config = dict(
    d_model=832,
    head_dim=32,
    rope_fraction=1.0,
    init='uniform',
    warmup_steps=200,
    batch_tokens=131072,
    seq_len=1024,
    dataset='wikipedia_en',
)
MLP neurons of a small language model. Each row is named by its layer, matrix (gate and up: input weights) and neuron, and shows model dimensions 586-713. Each number is 128 + 24 x the weight over its row's rms, rounded and kept within 0 to 255. Numbers have three digits each. A neuron's up and down rows have the sign that makes its largest values positive.
A block is one neuron, or neurons of one layer that tend to fire together. After each block is what it responds to, as a language model described it from the Wikipedia text at the highest values.

L4.gate310:110129138157096125133112139173156108128128142118115127120139146136139159140121134091168091178112144104152155121135123107153126127098143153129150150141132086129164170121146099145149102120096147154133163134121104128140100078152149177095144126141145164124095152128089116123126152112103103102124111112079146146108149069120155152127118123161110130103150139135154139109127155147164145118104
L4.up310:116143174115092112082110118104158168084138143137087140143138152173132154142094182145127109131127083159152089127119113118132153163119123156141117140126102128144089133150130149116065146101152113099149130108155128119163154094153119125142137189117148117119120132183133087116168133159154135094139161103136176082171140112144127159113114115114092167128118146084153115119113095142164160130094
L4.gate1441:114100117112080120142163112116151123133097145167085128163111169127108151146105161107129070126123156070174137121105123160136104129134104135106129097157143116091134147105108139117128133114108181110174180126135111119148104110148153139117143152152161150144136130129143121145145137126099086127158086095137136057091133082149115087146136133140134103133160157121142190113128143173141111122142
L4.up1441:141135122106117121133153178186181122138196097165164128126143147120168159100119115182112081133142167120157135131118129120153115099134145081113096118105129124115148137126094113103115100133135134104156163154128145109150148140108160128111156107140116136119124167119142158115132124134101141160120149136096187149122124148141153128151106132118118129120102141128183128128171154133167155115115
L4.gate1502:108130162158137134108136135101104146154125148137137110134144125114134151133133166124152074122100090132136154134115104138151129161124101111125098130165140114103106123160088085102121113140135144077164132115174150153128112153083106167108131130100157115130133158142133088141156086122159121109093129159140122187154154154138149147139128139156116109115133144129126098105126145156143147149133
L4.up1502:099095127139150138164123128099116134112133143145129108123128159103158115110108115163129101075148104100111102172111147135141129112126137103150143121129115147104139120122148128148118092114130142109184127159112093169171160165081089158116151134149159128097156146151157130109155152155100126099115134167167143117130135138154113153115186117102122092119091120119114137119140175152143178115124
L4.gate2157:089102098170170140106159168177070118121094151140181108136160156132129086144150118128140121127137126131171144142194139109108148115149133118126139111133091105149133161103088079109120135099130141144129117121136112112150114095107077124149139090105105154123127082097143110094118146111132133171113125091108140126166141104085084066141092120150126114121105118154121140130171141122127138136101
L4.up2157:098106169144079083116199119114122116149132137130145087145132115122146110119099114165143154198118176143135130102149112143115129107115143112090130109151116130118137129127121173095136104107141148097092156132147161121145100120102124138107101143162102116107100121100105131120112101060118174121160124072111146124126135126079132105154103175173132121116130130151127157123109141118102086114087
Description: Tokens that complete a predictable phrase, such as the dash in COVID-19 or 2020–21, "of" in Department of, "in" in PhD in.

L3.gate174:161127123109155117112162103118111124173104116107113098129096126077162165108151159126130150171161114117182107148168152121135160170118124124143114137132127110107128096128139194162094130132120130109100136177134140124134133110179088151183120117156102151140125117076128109113086122088133143157140130116150150108142126144141125140104098102141143113147119108090124139152106112121146135129140
L3.up174:128118128131117151154173146129088155145124110095127134172138115133076125156121151184103118146113153103107113081142138128143166113147138131117134117162109119129114162172132141117147137103126150142119126115146063147110148131131142122165130137114177108143120106133152115122081105103139127140114133089097061080149116097088128096144154119110122123159109144139087128130119143167187116127137
Description: Cell separators and season dashes in sports statistics tables (2000–01 |, 1996–97), spaces before years in dates, and pieces following a word-initial h (H-ol-stein, h-as, h-orn).

L2.gate315:141132116120149109148127160122113132193160125120123133086099129146122132125124147137114152139116097132122109114148065129124091120120108137086146114107179102130090154091154140085118119156146146131120118147146106137140140137117172153154121104145127117149106124169127136141112204109137128159155084168153162145157097130155135158150134087151124115165138098092144135119128089146174132125134
L2.up315:079158154123098089101136133135163108121123134100130133112140138113126158156135107096145118069177082098136131113102123149104110146076145126116160158127089134053155146108159170129091106108090142107160101125096139124133140140106125159107110156117136132104113115141125112133125162099041093107140162125095148111105142121133109096124090169135083159128161119125125122135112104135090124118159
L2.gate596:142115108099138144145122125150147131104120107122154180186158106107132161128130068095147169121153142144123176139127125085091111147125136161125124199120143093149091105154156092133100110110149138168112121128106131120126112125118130090142091170120147116113133106141102087152133138121134113108077111125111092109144104099132147085127142095142180133155157114139106153149117123116122141165114
L2.up596:161147087125052084158097138137166185177103123148127126104156140120141145150136144149128102161118134091149135112121102082147100136185114107126162120106125125107070153113124116121174161152161165131159160104092129109118133100116101133140142116125148128131130131136137166138118142174091140120085116117108111107128135126140115125131091094116156136122120106138116122118118103123093152146162
L2.gate949:139158120124105104099108141115117139176131140113138121126111062143155121114170093104168143057130118145137163126156139118140129091108141091106169125133151137154120132120130089165149157146115143124127155101121134102128134088138102158139074097156134129167131116125122142130163108072132094154117153121164113136128115090102164081163137188134139126132170116163143146118138121091094123148151
L2.up949:153138115127108117145138162111120119155154121149109158134102091096132144109146121125142115079126126097128132139136110095142101141104110084081119125112133146145136126123108119147111109148120126090118157112083149136145117141136103124123070081162134147174088118146135149134159122118140115139122170121129127122133128118156121101149117166113128110139094069156126166111119121151151126153125
L2.gate957:115113119123148162117135110118127132115106140133115107144094143118144144133131116168131080119146100113105123150116153137115148151128105126053118109146214122120089144147125122116131125140119133169107136153140138186117151169124099134153159129140105152115125135089148128090148112142156089160128144155092114139106138119164120172126120093131089121075148111168138125139163149078114157165145
L2.up957:118139116141158095169133145151155148129161084101138169128124083099137151156142109113154146179102116180146156139088101112104204124150087129078111139124125088138153145139075115118098107136163169144125127118119149121122133137113123134150144098171136152139105096114158123171140139130088152097155128136117121157094164149118139119112133128135130179151148134095159115123128143115157110119109
Description: Short word-piece tokens inside a word, usually right after a one- or two-letter start, as in o-gl-u, w-er-ewolf, L-ich-tenstein, f-ro-zen.

L4.gate93:160138123132126101156135133114151147140158127185104156154155118107107118112119118149150145168152109134115117146150106117110157095121124140119140138153089163054101162161163152144128151140146141141154123173167155087132148124153138135165126151128095145097164141055115183101148130132110152116142105150127112101122093152135134127145146158139153189117096121165143129101153166146118148169113
L4.up93:122120159140125099102119112085164125107137141156129126115126116133118164145110122099148100125111145100124122137142147145103196143138149114076120144119124159162098134135133088170138146113105163151132125113161124117133125166136126118144113130131146122116112093084115122130141138145166145093127144105133157154143107099127128098134130170134134148124149190151149105120141128121145118179089
L4.gate925:125144169141070110089126146139125139136076138103145095165157114152098107123103140118138093143130109090118126152157167124084094125130129140091112122159140137136110148077105126128107097161103142082125155102107124106119119111134135132116116134099126172102101109102125126110073127150117132090110176124126122091125150126177120122100111149143139125128135108159110114151129125135158142091130
L4.up925:126114116116096123133139102101131119157106075126138153139085106135117125123148097139150085160121145120127116136143131084094134158114162136096103129173151091088067147141112162128171155111111092165111154085121147159148119110129141137104140137120119125097089140123092102155124143139057165140098122141115143131111152124110123157116130128128109163100114125126168084124152155135085150168096
L4.gate1124:177127131086118102157131126158105066105163167154079149157137104149143128129080103108108115135111090130111124152135160104089203136139114125144159124090148163112127165155118160102181098122153117128111162116145110140111133144136130144091071096095133142129158164098139142089145144136154191169119100137114129123126139118121140130154136082143117120092162137135125154136127193145125159119135
L4.up1124:151109119158138168103154098122110182153146097142142146126114150130165133135135161138090072139088132115184153146110148146146194143115149140110131098120118094119153119137123148121127078110086165139101123096121147128086139126120104103118110104126125162133137167144096122124109077132134130152095143156130122126153136140159154163108110137099119092146135180090166115154147125099139151185115
L4.gate1849:104123133105162113179121122126082112108157091091108138113130135109126120161127134152129148102105088097117169112121111163112138144149101141143116110151133117165166075159115107119112116134161156099122138099093118159115128132105168197158113157106089128137119112156121090148047092129144127123127148114142083101124136099111105130197121160138167146117119144167135136131096145182117120128166
L4.up1849:131120146167112126140112143133154117098148104138111174167177130127152155123066168151086131146104158154124125127119093142128172160090106132108143158103108114097112138075151184136148119118133154100092116145119128118158131169172116139112126076135142162091146130131138122133151133151103110126109124137097094146131136098125128137107096143126114085144141121106126124116127140141167115110121
Description: Inner sub-word pieces of split words, mostly foreign proper names and place names, such as Weimar (im), Werz (z), Wilczyński (c).

L2.gate186:098172097138127115189122143116079140097111120113128123142117117186121118159145154124141086135128139112118154130158120127143144122158158096124078106166153143158127132152131133105136116117120106128102156116126110174142145143112156132129174213091135104182091102142116146081112147145132112177119138114119162151151188117113069123122122121142117074078131159122166097148133169076144084124120
L2.up186:141121140107148136085123125120123102140099102142130104132128144139103159135128139139152125169121121108149143099096147107093123078108148117146136123098086141127122100174153163131145148150120109112109120124172131147124153132130095092104133147091119163129094122133163139137123074103147147151134100130128129119077118105150135156165126152099115115131118124158147118139112141114113134159121
L2.gate1225:151148083104094123142133140141132130132081109175111107093086155161102123107108143087115158096139149151116155107096090124142134132132148128111104113133114148112131139157128200141143112128130127190121176144087125128120128072142070089152115143127141173152145086149126103148087072134108128140149097153125135113149134127121115098153135157160125094110079141117153130109149183136151121083140
L2.up1225:153129118104126128115136117140101158143130137116117063148083140123151122124109132134116152120110098174137123110141100121104158108132094127134141146131147153132140117163140102140131102168119118143123092164110127121161142138127127133128093142152160112130159129144110092105154093098162123123121120127114160077100133134107167178152164114084111109150152124133167152149176089146137126106151
L2.gate1861:123142132133144110104161136141128110123161152131132133134142121168124132136142185150135098105137115140177099152149138123108137110142154150117134108132080133165139098154154142137095119148143071104130156116135107134150107171099117110097092172124141100140152127097093116115103066093148117139177166091099140130137112192172102095141158143104156140107120168131159100111106157132141142113113
L2.up1861:167120110103133132104131127136139139123130119123126132120153120131110122140134126097125090117133124130164097111135133141132123114142149116120123164105138150120139166158127119101162133162126177148098133139092093127122123112162167102088071101153134155147155111149088155128128134074133112145163176078138157119125154112156133113107160142160094145085121134143142136132137177114154147142134
L2.gate2113:144145155113118119121140136089111135123135103145133128090112137133085130147109138137139094110137104075141124104141134108148097108148123101160108144140137087110106088132149123148141190102124110157127114145111120135122129114141108088126101162118140150125150123111111160140082137117133093137112104117077116163125100172080109086121129138074142143153127079141104157130103129107176106134143
L2.up2113:124134153141153125117153138127106123137146127132151105142141129138145097126118124128149138076116099128106122129113128129132082136142097129125108126127121142164118156114183145115121137125125140140136154180109084099137108163125120093111074156141124112119129150117093165157101143156112125151087154116122157105138121099149098116132156100058148150133123119116093124113079171123125134063113
Description: En dashes or hyphens joining two years, especially season spans in sports tables and careers, such as 1997–98, 2020–21, 1664–1672.

L3.gate705:086137110160146154079142156107118133098134163076152138150080144122139128090165133123135133152088110132184182136149183134110119105123124154103128151114122107114140100126125135137103141137171159143165153138092087120126170066136076124122124132102124117103119119081136162136117104138157090084096168069127125087136158143180149114134128099116147162106154111121093133109131150123121138097075
L3.up705:111115142130109131147131120143076094112154089118114162149104125123150128086126122130162087140130115098114131123183133119161117113133151186147110187085127130156093096091092118128143155125145131107109140116101146113067131104191110141129136089124110142095144115136127122156111116134143127130144141137156109099135173113130110123149100090106130110127132107097175116143100165126153105145118
Description: Second word pieces right after a one- or two-letter word start, as in N+ec (necropolis), S+m (Smoke), N+ipp (Nippon), half-b+ro (brother).